Weights of a small GPT-style language model, trained from scratch on English Wikipedia.
Size: 9 layers, MLP 832 GeGLU, vocabulary 8192.
MLP neurons of a small language model. Each row is named by its layer, matrix (gate and up: input weights) and neuron, and shows model dimensions 96-223. Each number is 200 + 40 x the weight over its row's rms, rounded and kept within 0 to 999. A neuron's up and down rows have the sign that makes its largest values positive.
After each neuron's rows, "fires on" lists the tokens most often at its 100 highest values on Wikipedia text that the model never trained on.

L5.gate363,187,320,266,166,203,157,210,130,183,159,158,176,174,226,245,184,220,161,190,176,122,240,195,217,216,224,181,213,195,218,187,233,186,170,148,206,201,221,156,194,153,204,227,188,156,245,212,223,181,259,254,190,129,141,218,115,172,234,187,193,236,167,194,230,170,194,225,186,163,190,210,153,252,192,205,221,262,149,260,219,143,172,216,134,209,256,227,165,177,231,219,212,250,271,241,193,217,187,198,273,241,253,169,235,200,182,159,241,266,206,156,164,253,237,194,258,130,263,170,182,238,227,151,215,277,276,255,180
L5.up363,195,248,267,176,223,143,119,185,158,215,184,180,178,153,218,207,220,107,184,160,154,222,186,206,189,159,203,212,167,208,145,255,139,188,152,123,241,167,135,160,224,169,163,214,200,191,202,185,157,143,217,158,166,226,276,186,172,237,187,168,199,104,211,228,244,125,169,112,171,148,154,137,288,205,180,162,206,168,180,231,212,268,191,202,207,205,199,176,123,187,238,242,177,234,230,150,231,220,169,142,274,183,101,205,191,123,208,233,187,218,149,123,181,203,159,219,210,214,184,185,125,155,151,188,225,213,137,202
fires on: "="

L5.gate303,208,206,196,194,243,208,217,171,181,182,153,238,211,183,189,197,203,238,196,200,154,204,239,193,207,254,177,227,184,178,176,238,189,229,190,223,230,227,228,206,174,51,173,136,211,265,244,211,192,275,239,171,130,147,252,187,165,220,194,139,185,231,206,272,279,240,197,270,153,131,161,238,197,245,168,227,222,221,201,254,217,185,198,161,218,147,261,178,222,177,184,159,180,216,162,208,257,205,180,173,221,189,242,209,203,130,244,207,281,202,222,190,285,177,217,178,142,217,162,180,192,249,231,231,212,211,224,253
L5.up303,149,211,138,214,208,127,127,197,170,194,174,133,169,146,144,199,146,141,241,197,284,177,237,226,171,286,188,183,161,156,199,139,185,245,154,135,201,192,192,161,177,173,149,116,212,232,170,263,215,198,240,139,241,205,230,223,190,186,259,134,214,153,235,253,252,187,177,227,152,181,153,213,214,216,234,223,182,176,144,148,237,166,165,202,146,215,195,177,149,182,292,200,140,183,182,207,160,241,110,166,190,156,194,149,185,220,223,221,221,165,202,155,264,154,122,225,211,186,201,277,177,247,158,174,236,227,205,188
fires on: "="

L6.gate224,210,218,196,244,188,186,184,231,184,109,166,234,162,207,197,136,157,165,168,219,136,138,190,253,182,217,209,176,226,247,169,247,265,246,280,155,222,176,238,219,134,142,219,233,239,241,160,145,262,137,179,267,200,240,221,205,124,277,176,191,241,205,176,223,194,206,126,257,185,202,178,164,177,204,223,191,221,215,191,261,168,181,172,167,156,219,196,160,219,252,244,225,209,143,209,216,208,201,254,217,229,243,184,219,183,203,169,208,274,204,184,228,208,212,245,209,171,162,216,307,191,295,143,209,229,202,156,129
L6.up224,178,233,187,222,208,269,139,145,123,195,196,268,215,234,95,147,178,193,258,274,227,240,190,201,225,312,168,182,280,245,182,223,169,148,216,211,204,242,202,225,145,168,204,231,201,231,212,202,162,183,172,224,217,222,240,190,167,176,211,268,150,200,246,184,175,195,184,222,148,204,216,201,216,182,154,158,158,193,222,159,131,164,171,198,258,207,188,235,213,243,154,192,215,202,157,168,190,199,126,220,222,136,175,207,222,190,240,157,153,150,220,216,191,237,162,201,142,144,204,198,212,225,276,235,183,144,185,176
fires on: " de", " De", " public", " Div", " di"

L5.gate786,144,268,196,164,229,172,198,180,148,162,252,263,188,132,166,172,190,230,181,177,179,167,186,206,199,176,131,172,132,196,188,174,165,188,157,188,95,242,238,265,208,227,244,153,245,203,201,185,182,208,199,183,132,198,240,186,216,218,256,128,219,161,200,234,242,202,204,192,176,239,153,178,218,181,194,148,211,187,198,188,273,174,176,231,187,168,137,105,168,268,240,179,254,179,162,226,97,231,155,280,232,286,165,185,196,185,177,213,241,217,166,179,175,220,162,178,131,240,189,228,249,189,128,288,171,225,176,229
L5.up786,208,246,202,260,222,163,202,185,183,156,237,263,189,161,149,165,167,153,168,235,140,260,155,234,177,208,179,132,144,199,202,216,146,206,176,142,82,263,148,290,196,264,205,213,231,250,162,165,161,202,237,239,194,168,219,199,158,159,160,199,203,258,199,204,300,200,230,140,204,229,183,145,278,202,221,179,259,150,86,154,259,170,186,197,233,214,134,176,183,273,233,172,199,224,89,191,178,279,195,182,266,253,211,217,161,146,272,254,246,197,213,197,159,174,183,201,210,253,223,263,201,103,192,216,178,190,156,212
fires on: "="

L5.gate638,247,210,228,223,217,289,209,211,141,220,195,197,193,161,235,193,222,159,232,226,219,187,156,222,133,204,159,248,203,237,183,152,191,173,240,204,260,120,254,202,222,166,253,204,218,158,200,177,209,136,268,235,233,221,208,221,238,178,264,126,210,205,112,186,161,142,179,227,201,229,144,238,227,172,191,128,200,231,119,202,273,243,234,213,261,209,156,186,225,179,285,211,255,237,225,217,210,223,169,132,181,287,202,258,198,196,219,210,264,123,140,151,165,154,212,147,186,257,213,223,186,206,265,180,200,176,198,210
L5.up638,141,188,211,225,182,181,195,165,234,198,171,205,227,219,151,228,179,224,214,178,196,236,197,209,196,147,164,247,253,292,201,225,201,181,186,139,226,166,126,196,299,197,188,189,135,143,157,177,239,205,180,286,129,154,205,214,210,212,231,229,322,230,190,191,181,213,166,140,152,134,241,232,213,219,229,177,189,202,170,165,217,168,227,177,285,216,199,136,214,231,165,186,224,199,188,256,230,172,248,311,205,204,181,233,214,199,232,261,211,209,245,155,170,234,192,198,177,183,186,202,224,293,191,250,224,243,221,228
fires on: "-", "er", " court", " Court", " ac"

L5.gate685,173,193,215,189,275,198,164,187,157,239,241,223,202,177,222,219,216,131,200,136,249,195,165,117,131,158,204,180,213,237,198,220,224,243,248,183,270,203,196,192,140,153,269,280,171,201,192,173,250,290,219,271,176,142,173,228,225,194,206,243,186,130,224,221,147,175,315,112,221,150,265,227,152,235,229,266,268,176,281,189,187,195,203,152,263,179,248,192,200,148,214,221,286,252,235,182,202,227,201,220,174,235,239,170,177,165,201,182,215,169,218,215,169,234,282,171,197,188,217,159,228,183,139,286,194,168,172,197
L5.up685,211,150,219,175,207,166,259,194,181,163,190,201,194,246,281,191,270,174,135,225,283,202,166,172,206,182,181,243,185,148,140,224,291,201,263,225,261,212,196,236,208,305,154,172,144,193,152,215,179,224,205,175,112,269,219,191,228,232,166,286,196,197,195,197,175,243,184,226,181,185,255,205,172,182,233,163,163,228,211,227,158,173,214,224,246,195,241,198,168,255,177,161,228,176,156,147,217,190,230,167,177,214,200,240,210,221,238,228,176,150,236,238,213,214,207,223,183,175,123,187,202,219,137,241,237,197,192,236
fires on: ",", ".", " |", " not"

L6.gate189,199,221,290,190,59,161,125,233,176,272,185,248,177,197,247,133,241,195,148,169,185,192,156,208,214,208,223,197,224,204,219,153,218,147,191,212,198,191,188,157,230,194,186,153,212,227,154,213,167,187,174,141,234,160,268,230,201,199,187,206,252,170,172,252,164,186,236,184,156,153,192,131,221,219,238,250,279,259,157,242,178,182,213,198,206,151,232,214,154,211,171,225,200,174,158,108,138,158,269,242,148,146,274,235,120,183,288,141,174,198,207,174,148,260,227,225,151,233,174,210,194,331,233,152,174,274,232,180
L6.up189,271,198,194,179,235,204,152,191,184,202,200,124,234,175,251,161,179,149,138,219,175,280,184,178,207,168,155,238,216,188,183,216,232,158,229,176,252,205,155,257,182,204,206,214,137,154,167,213,172,243,156,206,206,291,195,131,199,189,175,232,171,231,185,112,169,224,200,200,217,211,219,220,261,175,154,181,208,237,213,247,180,136,180,125,258,172,217,187,161,229,166,148,222,129,234,234,260,170,156,231,170,201,195,204,224,201,187,224,208,205,163,219,267,226,161,205,213,236,201,167,186,201,242,195,182,196,311,169
fires on: "|", "-", " Genus"

L6.gate602,163,230,238,275,197,223,147,192,199,174,220,216,139,244,230,226,252,201,200,155,179,170,238,219,233,185,306,216,232,182,268,153,155,189,205,133,256,122,192,233,221,143,168,225,196,284,146,207,179,183,201,157,181,159,173,187,292,220,198,249,192,210,173,277,239,170,238,209,209,188,234,233,183,212,195,231,272,186,164,182,206,155,128,223,178,186,199,258,183,269,190,176,194,246,177,143,201,194,221,189,225,243,274,210,157,180,248,198,177,202,196,149,161,257,205,227,231,189,138,242,172,293,203,178,183,180,201,217
L6.up602,160,253,170,237,203,227,109,157,213,218,138,147,255,256,226,159,197,135,215,144,150,196,282,194,183,222,261,231,141,213,235,217,264,218,171,215,168,179,187,128,225,165,213,210,179,171,158,168,195,160,180,215,170,199,192,271,231,275,207,192,185,176,197,139,217,197,206,187,182,187,203,248,252,287,193,255,241,198,231,203,170,202,175,119,242,218,214,256,215,204,223,152,222,225,93,238,274,214,208,128,203,169,211,189,151,224,171,207,252,225,200,244,241,195,150,211,230,203,177,190,179,182,242,218,166,217,176,195
fires on: "-", ":", " its", " ("

L6.gate528,217,183,146,196,193,230,117,199,94,196,226,231,134,216,197,147,140,171,247,285,139,153,187,184,233,149,180,194,186,237,184,167,176,234,188,188,161,176,207,206,303,218,199,131,211,218,188,208,169,212,178,197,231,182,239,123,163,182,247,175,159,238,243,205,260,149,262,217,183,251,306,155,182,198,180,196,227,178,286,190,208,122,256,153,213,225,153,181,223,179,202,175,194,265,150,264,204,290,206,178,221,289,205,245,207,155,228,144,113,217,204,126,237,168,233,220,180,264,149,251,210,243,200,242,192,185,276,260
L6.up528,190,191,191,167,199,223,198,210,274,251,194,186,188,245,121,259,250,141,147,201,282,241,200,224,193,175,127,261,247,172,201,206,183,272,198,237,213,229,252,153,181,222,171,228,209,228,151,142,244,224,187,233,151,260,176,183,141,188,251,234,138,217,228,195,206,81,154,229,215,223,181,189,242,254,189,226,143,205,146,254,196,217,240,205,235,211,161,236,132,177,240,188,199,213,192,241,237,202,198,216,234,111,173,131,159,180,147,236,225,197,186,215,172,239,270,198,265,149,199,149,230,252,171,205,159,183,232,244
fires on: "-", "za"

L6.gate217,230,235,191,191,145,142,188,203,170,225,263,195,198,211,230,179,252,161,144,139,111,190,306,222,209,204,152,202,148,199,147,184,161,164,156,211,253,156,246,207,174,142,114,231,177,219,319,217,157,220,254,246,150,289,222,154,156,199,181,174,116,138,193,253,208,115,251,218,211,208,181,183,198,176,190,202,223,185,163,206,232,231,173,194,223,158,207,213,200,243,219,197,174,240,177,219,181,168,174,201,260,168,159,115,160,151,224,241,184,114,196,169,169,185,171,222,135,208,246,192,228,221,191,258,191,239,195,196
L6.up217,195,215,215,142,213,163,246,166,166,173,232,198,220,192,143,162,211,216,208,139,142,244,235,130,229,203,235,237,243,212,184,176,164,227,224,174,146,235,128,282,190,216,141,173,230,133,138,175,191,109,207,248,190,182,242,179,186,252,173,134,215,134,196,107,249,232,117,250,200,202,217,105,170,212,167,201,239,187,260,207,230,179,184,176,211,172,209,166,220,195,237,140,221,198,138,185,171,196,223,216,171,228,184,199,156,175,259,170,191,232,225,147,176,153,268,239,180,237,216,214,252,260,163,177,280,105,132,221
fires on: "19", " until", " to", "-", " of"

L6.gate223,201,225,223,166,234,287,205,133,178,184,163,194,264,196,221,216,186,180,134,258,191,198,199,195,174,206,237,161,248,95,255,263,134,167,198,199,194,166,104,200,174,86,205,286,193,234,171,219,221,224,156,212,206,149,146,218,211,239,247,266,176,221,200,203,197,214,162,208,203,255,229,184,163,217,187,145,241,139,219,146,164,197,144,118,137,122,228,226,247,338,312,191,213,224,209,170,237,212,176,199,140,239,238,216,159,204,159,242,184,222,191,221,228,173,227,237,227,211,262,223,232,202,256,163,192,209,195,203
L6.up223,265,169,275,210,171,154,229,139,185,161,224,209,249,302,167,223,183,172,206,146,176,242,184,220,176,195,183,244,171,241,202,138,194,147,180,289,227,195,178,149,236,99,258,154,177,205,141,239,257,201,111,218,152,85,220,233,225,150,209,221,179,198,231,267,121,182,173,219,209,149,205,163,219,247,189,184,215,175,152,126,216,228,184,115,153,108,239,184,212,228,214,205,257,230,212,238,230,227,160,254,200,206,222,173,204,185,208,206,230,201,179,247,234,278,191,176,160,166,208,199,216,202,221,186,184,150,262,179
fires on: ",", " after", " by", "\"", " before"

L6.gate97,178,176,189,243,221,188,206,243,216,141,193,192,179,201,250,187,123,250,198,185,196,116,139,249,257,199,274,159,187,175,264,160,196,186,183,152,205,235,202,132,217,151,190,263,196,166,223,256,157,175,156,184,253,146,166,228,196,242,204,244,201,283,234,175,148,140,243,263,161,213,155,217,156,172,223,221,168,171,150,168,131,216,207,180,236,195,150,166,164,248,253,215,146,147,154,136,155,198,212,218,266,146,228,175,163,133,286,233,208,207,202,136,212,197,192,186,183,193,173,240,165,241,262,175,170,225,122,173
L6.up97,183,224,179,183,160,173,254,178,277,245,192,277,237,223,228,234,267,211,233,204,177,231,244,248,200,171,195,266,188,211,245,196,219,185,200,184,170,190,160,243,196,130,303,215,207,176,223,142,211,220,183,203,207,177,151,181,229,225,143,181,115,244,252,146,227,153,236,187,175,179,222,171,263,217,130,175,213,199,156,250,193,206,196,217,161,203,198,214,247,202,232,197,267,231,225,252,252,157,209,183,86,273,194,225,240,174,182,245,176,222,240,239,258,176,211,206,203,195,272,164,250,258,247,99,192,195,221,162
fires on: "  ", "-", "\n"

L5.gate684,248,203,222,166,212,210,178,132,141,312,247,189,156,193,225,198,258,131,250,229,210,198,216,188,199,161,176,203,174,176,165,235,229,195,164,220,189,168,214,245,237,224,287,174,228,204,212,151,193,185,228,241,148,170,299,167,212,156,168,158,172,195,227,231,214,216,207,221,183,195,202,214,176,165,216,199,249,233,248,210,167,167,212,245,188,211,189,204,179,185,146,179,254,250,262,224,154,165,275,138,156,226,226,126,174,166,190,317,165,163,129,163,241,160,178,175,196,236,293,186,230,262,244,177,209,187,221,241
L5.up684,194,118,218,211,178,242,212,169,165,181,192,171,261,196,267,226,241,168,111,162,219,243,162,188,218,135,198,250,206,270,151,243,146,221,199,147,198,239,116,158,220,247,226,209,191,244,216,150,161,179,232,278,218,225,254,204,165,176,161,160,184,280,190,223,177,135,209,222,90,230,211,122,207,220,223,161,186,243,226,141,236,175,231,182,126,153,190,179,168,169,180,147,215,142,164,185,199,239,257,254,146,164,260,180,263,179,211,232,217,189,262,208,214,202,219,228,182,267,181,192,230,247,243,203,206,201,198,236
fires on: "-"

L5.gate695,230,171,192,111,233,217,186,247,193,252,172,172,183,169,199,195,163,219,195,210,198,210,244,193,203,193,186,129,217,147,102,227,185,237,206,223,214,157,235,208,212,218,254,227,214,116,158,139,215,178,190,255,127,264,151,207,171,189,210,193,144,186,180,197,267,119,178,141,197,207,231,192,210,215,199,272,267,190,140,238,190,168,173,191,193,229,216,217,195,226,215,156,201,176,168,245,211,144,206,262,179,245,206,259,176,244,138,203,270,224,116,245,205,243,225,134,166,208,123,231,199,247,208,184,101,137,202,208
L5.up695,185,231,212,233,179,183,218,273,237,223,193,194,178,171,125,175,159,222,143,231,175,200,229,148,191,188,151,282,214,220,192,211,198,232,207,259,233,160,217,230,222,202,166,168,243,204,208,145,152,198,147,209,296,163,199,293,216,269,162,181,114,198,207,161,214,195,170,182,146,213,276,266,258,215,133,155,157,209,228,210,242,220,188,211,218,165,130,242,224,252,167,212,232,192,182,85,99,180,105,246,206,221,221,176,251,163,137,200,287,188,191,172,147,219,171,209,160,181,196,253,204,180,183,196,215,188,148,214
fires on: " the", " at", "-"

L6.gate92,231,153,300,237,207,218,139,188,236,223,235,199,211,236,243,149,210,223,211,211,234,240,185,282,189,116,208,190,192,189,215,146,154,183,211,143,227,264,229,128,230,173,195,227,233,106,109,170,187,219,140,207,169,212,212,212,193,288,146,186,206,247,161,81,211,228,198,204,174,195,242,176,221,194,232,182,151,128,200,194,282,141,141,284,154,116,216,186,168,193,236,216,145,203,235,128,175,235,256,229,194,204,228,201,238,221,264,270,193,182,241,137,272,205,173,166,222,232,162,213,220,285,240,240,142,217,239,183
L6.up92,232,167,201,223,136,246,218,191,250,263,148,243,307,154,215,201,188,207,173,215,116,169,198,225,106,231,196,180,187,221,277,160,262,213,170,150,192,220,239,180,208,195,185,251,188,122,151,146,176,185,121,209,162,241,217,197,149,140,144,206,250,239,216,177,122,179,181,167,207,199,214,152,218,186,193,244,135,224,205,149,224,207,179,230,202,212,271,174,218,150,203,236,251,262,223,225,227,213,229,176,188,209,326,268,182,207,182,147,191,148,271,147,183,277,221,223,211,206,130,184,168,191,267,215,230,217,252,155
fires on: "\n", " K", " Bur"

L5.gate31,150,163,232,180,203,264,203,174,201,133,186,138,208,232,223,210,194,194,150,175,219,221,228,229,145,215,235,190,198,206,191,174,231,220,246,187,242,177,195,216,150,144,230,302,156,161,219,241,124,244,134,180,209,144,201,103,255,204,183,288,152,196,164,184,212,202,198,203,258,191,187,224,182,208,192,239,230,210,222,149,178,124,174,182,213,173,157,237,193,164,202,254,197,198,230,238,225,262,227,215,221,275,177,127,228,144,226,247,236,146,240,202,196,258,252,214,245,234,219,226,170,163,120,223,244,231,221,189
L5.up31,93,216,213,239,153,210,231,156,195,138,102,140,165,177,201,209,143,196,245,198,233,209,226,107,196,145,210,282,170,236,237,227,229,216,188,102,286,226,203,224,169,165,185,257,192,185,169,231,141,214,154,122,159,155,201,241,200,207,219,260,138,237,214,233,218,225,172,214,262,177,263,180,149,205,251,216,201,215,222,180,135,199,172,155,197,270,151,257,176,218,228,230,221,186,247,241,291,205,217,205,169,217,200,219,261,92,195,224,178,279,210,236,184,198,185,190,248,268,161,226,247,182,184,248,156,200,158,149
fires on: ".", ",", " (", " |"

L6.gate434,210,230,131,246,154,193,196,187,183,238,232,172,195,211,197,213,206,214,211,253,212,245,189,267,216,166,227,231,204,259,191,196,148,173,220,220,220,141,187,147,243,228,167,167,259,222,208,188,171,256,228,230,168,198,179,256,228,193,218,240,148,253,206,230,196,227,229,214,187,159,256,187,242,117,208,177,197,274,185,246,197,194,158,171,181,202,198,259,212,275,225,151,257,197,145,236,166,128,246,241,189,219,228,104,192,254,166,220,180,178,250,145,240,172,162,191,157,230,217,237,165,229,206,169,154,190,176,238
L6.up434,254,261,204,205,234,280,130,234,107,187,159,270,274,196,239,157,209,185,154,201,163,231,177,192,199,230,191,185,220,235,216,222,200,178,161,135,167,206,175,180,80,234,185,222,187,231,226,154,189,218,236,218,197,179,142,244,207,191,155,189,210,211,191,183,209,192,213,172,173,264,186,151,220,138,154,246,243,205,136,174,235,317,215,258,226,210,219,174,217,219,271,163,226,209,193,214,213,222,217,158,208,204,238,229,202,119,223,149,148,245,179,144,198,229,224,233,174,171,188,231,107,209,236,161,189,212,226,224
fires on: "'", "-"

L5.gate81,135,206,216,189,187,131,129,187,228,258,180,249,161,210,238,193,235,214,228,151,261,178,187,200,193,172,163,303,209,186,134,224,162,201,137,210,160,193,219,191,213,133,44,100,227,222,212,153,231,214,214,151,114,122,180,183,255,188,195,180,182,186,206,152,243,239,166,196,225,177,195,172,134,231,180,190,261,162,174,230,157,110,235,198,202,170,212,212,165,195,165,141,201,183,247,162,155,243,265,200,249,275,142,250,195,179,188,194,235,262,155,199,171,223,220,219,283,227,249,240,174,279,198,224,179,225,326,213
L5.up81,190,196,220,175,244,182,173,174,164,210,236,181,186,169,234,170,220,208,196,135,199,224,106,251,194,182,112,198,204,233,132,208,208,253,224,134,135,177,129,215,202,185,86,176,188,210,167,209,226,166,179,182,157,209,197,170,225,267,221,220,187,193,147,164,278,197,223,182,180,179,160,181,280,199,171,254,210,260,177,187,182,211,164,134,221,184,202,222,158,248,173,113,184,150,138,197,167,155,168,207,249,282,188,105,187,175,222,257,241,151,144,148,260,214,143,204,199,250,258,165,173,237,199,199,193,261,261,207
fires on: "=", " of"

L5.gate69,242,146,191,140,219,236,233,163,164,269,176,221,156,194,203,160,198,226,177,223,157,236,211,173,174,247,190,194,149,219,200,233,219,209,182,161,188,157,108,170,210,242,242,239,227,153,253,138,159,196,182,271,118,150,177,241,255,205,126,202,173,255,175,123,209,173,254,159,201,208,233,231,218,229,188,185,219,194,249,162,164,230,123,195,286,157,201,248,218,210,172,147,236,197,205,220,257,113,193,162,170,241,267,193,305,179,199,204,224,146,179,166,209,252,199,226,238,253,232,272,230,108,184,183,191,164,252,182
L5.up69,255,182,169,202,186,145,269,277,199,172,222,202,230,159,151,233,153,258,175,144,139,224,237,211,177,176,126,266,246,161,188,219,180,176,173,157,234,175,178,186,201,225,205,204,203,228,194,148,195,164,169,161,193,226,143,192,202,181,271,190,264,211,209,252,216,212,225,230,96,223,215,172,176,228,167,179,210,183,223,204,181,207,191,98,169,213,208,187,146,135,232,187,186,272,269,215,226,158,184,182,229,137,166,224,254,260,181,150,180,168,196,209,186,297,159,147,167,221,275,166,241,202,153,195,171,160,333,117
fires on: " the", "\n", "ck", "tt"

L5.gate64,240,199,251,150,191,235,133,243,208,134,215,208,112,207,182,229,184,212,179,176,154,196,222,209,232,182,200,234,127,190,98,186,168,183,209,224,286,279,231,146,207,143,267,175,233,117,167,111,282,163,220,196,166,210,277,149,238,233,213,154,198,231,39,158,153,230,154,195,242,165,214,229,291,205,189,296,196,187,179,150,225,228,172,197,180,186,200,255,149,199,179,257,236,206,172,230,234,190,229,200,172,204,183,242,226,220,182,300,291,214,140,208,181,250,155,196,254,203,263,165,223,212,209,222,218,198,209,155
L5.up64,249,220,188,214,257,161,193,159,166,154,155,255,197,210,145,200,188,266,272,188,137,228,219,168,164,219,230,219,165,203,185,201,236,262,177,135,150,248,205,144,254,211,207,216,154,183,195,252,227,155,128,205,202,252,148,123,148,131,224,148,201,170,162,196,213,186,181,175,186,205,210,174,167,167,196,235,153,184,203,194,246,179,150,165,227,144,215,184,157,125,225,259,193,152,193,174,306,177,141,197,186,198,150,231,218,163,152,238,180,261,235,193,182,138,216,239,292,162,115,168,233,181,270,188,213,128,236,178
fires on: " |", "\n", "|", "/", " W"

L5.gate113,137,292,209,184,216,233,191,175,154,253,156,119,223,194,233,193,213,215,213,252,165,183,216,272,177,241,206,177,160,228,267,154,138,246,213,169,229,229,206,224,185,176,295,202,171,170,174,256,191,211,184,232,155,151,209,220,176,272,213,220,266,214,219,224,281,210,188,161,186,225,232,217,212,196,169,133,253,232,162,158,289,192,184,233,229,192,228,181,173,282,234,206,240,135,228,206,157,166,275,256,128,196,240,211,203,218,264,230,198,214,179,200,255,168,279,197,217,259,212,157,261,126,154,199,227,276,211,232
L5.up113,178,220,186,165,209,254,208,188,172,227,169,111,264,239,195,201,172,260,288,215,135,204,253,274,241,199,211,176,167,199,210,255,231,281,237,201,163,268,198,257,123,215,160,195,152,208,240,283,251,230,201,245,137,207,195,165,210,279,195,235,72,201,166,183,317,180,179,128,171,159,252,183,106,213,176,148,284,215,166,167,195,196,168,173,214,147,182,125,234,221,213,135,153,159,192,228,210,215,283,200,139,185,264,141,202,280,202,264,195,150,197,228,215,201,247,194,232,225,131,196,213,193,173,206,231,218,249,278
fires on: " as", ",", " became", " become"

L5.gate717,210,179,233,163,173,255,202,221,242,187,204,208,209,134,257,180,203,155,261,129,214,147,191,266,247,174,188,220,173,159,205,165,166,196,258,161,213,156,182,170,243,151,266,218,177,248,219,196,206,169,177,266,182,175,154,140,160,167,167,266,151,202,229,237,229,200,206,197,235,206,218,258,167,241,191,243,294,222,166,195,140,157,226,202,247,196,207,222,176,262,116,161,216,245,205,244,116,193,208,302,280,171,283,202,148,224,248,157,196,172,205,261,186,262,152,251,144,244,178,141,91,285,146,134,213,239,230,223
L5.up717,257,222,213,223,279,133,116,236,165,198,143,185,172,110,187,219,230,149,166,183,160,128,245,184,274,174,210,235,188,194,192,148,238,191,188,263,240,59,172,146,275,162,191,181,146,228,150,209,168,250,171,202,268,173,224,239,182,175,182,174,200,212,167,192,164,218,189,210,211,229,209,265,187,234,163,224,196,202,183,182,154,207,156,197,263,218,172,216,242,247,139,233,278,260,185,208,208,175,220,267,205,263,222,191,218,154,226,267,193,179,146,206,188,171,149,231,161,262,211,182,282,245,251,213,136,224,262,218
fires on: "-"

L6.gate539,235,218,183,139,227,264,150,178,204,220,164,243,183,250,104,188,208,225,246,217,237,143,132,214,222,213,238,78,144,188,187,225,132,231,201,227,220,183,191,176,220,173,272,206,211,133,187,204,178,212,223,196,134,149,191,216,188,307,183,252,166,208,256,182,289,251,124,225,170,211,151,208,214,165,194,238,302,199,181,182,188,190,247,185,165,173,169,207,180,225,217,226,160,179,198,139,302,178,159,192,180,170,205,243,184,188,267,181,162,241,242,122,182,249,260,216,261,215,193,192,203,182,228,222,197,226,209,228
L6.up539,282,226,233,236,199,202,238,173,206,191,182,215,194,251,210,213,186,230,216,207,160,158,124,231,244,158,165,211,152,235,147,257,196,225,220,149,245,285,304,224,190,174,236,270,159,233,198,226,228,192,216,156,159,138,244,215,199,226,209,203,139,200,228,118,151,183,175,173,170,272,170,276,208,199,216,216,180,127,203,71,263,207,218,180,189,150,231,183,215,194,201,204,229,200,221,103,226,214,226,162,234,164,201,235,199,252,199,176,183,217,181,241,166,174,203,202,173,228,193,172,209,293,259,184,175,227,210,219
fires on: ","

L6.gate407,140,236,168,264,182,219,243,204,190,223,204,190,239,219,217,216,261,179,102,165,146,220,208,204,265,210,259,189,154,189,214,271,207,181,134,187,252,136,163,161,103,187,164,241,227,179,200,132,189,193,258,198,159,189,237,172,158,224,207,149,191,157,160,178,238,234,151,190,113,94,258,141,209,221,183,194,203,255,145,265,201,200,229,166,181,244,209,156,234,162,121,156,223,207,122,162,204,209,214,110,230,241,224,174,235,169,226,216,206,235,255,227,233,201,143,268,174,242,260,208,240,153,161,266,225,176,116,145
L6.up407,195,245,206,281,166,163,227,264,187,180,205,133,205,217,249,172,191,174,186,174,220,261,213,197,190,109,227,199,282,205,162,265,197,215,265,128,207,189,206,234,202,152,192,241,161,177,227,226,144,181,174,212,160,225,182,177,191,188,305,206,278,142,201,234,165,205,213,143,267,163,290,269,146,186,229,173,243,98,218,256,212,219,213,221,211,252,205,248,185,140,215,193,156,207,250,192,199,177,187,170,210,210,214,231,286,179,208,128,169,210,159,210,191,206,227,235,224,217,252,158,192,193,242,183,231,246,226,142
fires on: "\n"

L5.gate17,196,220,188,178,243,138,225,217,269,128,235,200,127,228,157,194,185,180,193,159,188,179,220,215,137,173,220,273,150,125,234,179,156,202,219,173,228,173,230,239,155,191,209,237,169,218,213,225,211,125,202,187,209,186,130,218,215,186,153,241,170,226,225,179,214,152,116,149,217,197,175,224,158,196,242,179,262,241,233,162,203,194,192,232,264,247,193,96,185,265,253,162,183,184,145,229,242,189,126,241,158,206,185,283,196,235,258,220,225,217,256,136,166,212,191,199,209,218,192,168,167,240,204,229,132,111,230,168
L5.up17,168,189,144,259,214,213,243,182,214,174,196,202,146,187,186,235,190,172,211,223,127,213,208,171,263,152,183,212,269,182,181,165,160,225,171,196,191,165,150,187,187,232,159,185,245,134,177,204,200,204,193,144,232,207,178,220,234,202,174,146,242,115,250,212,204,192,281,108,139,212,225,208,176,194,207,203,216,136,225,222,147,180,145,220,272,218,145,157,174,187,255,167,212,138,201,208,310,264,220,177,194,234,223,230,226,240,176,198,182,190,241,230,190,133,186,208,147,224,154,191,209,118,224,212,221,155,201,132
fires on: "-", "\n", ":", "rop", ".", "ata"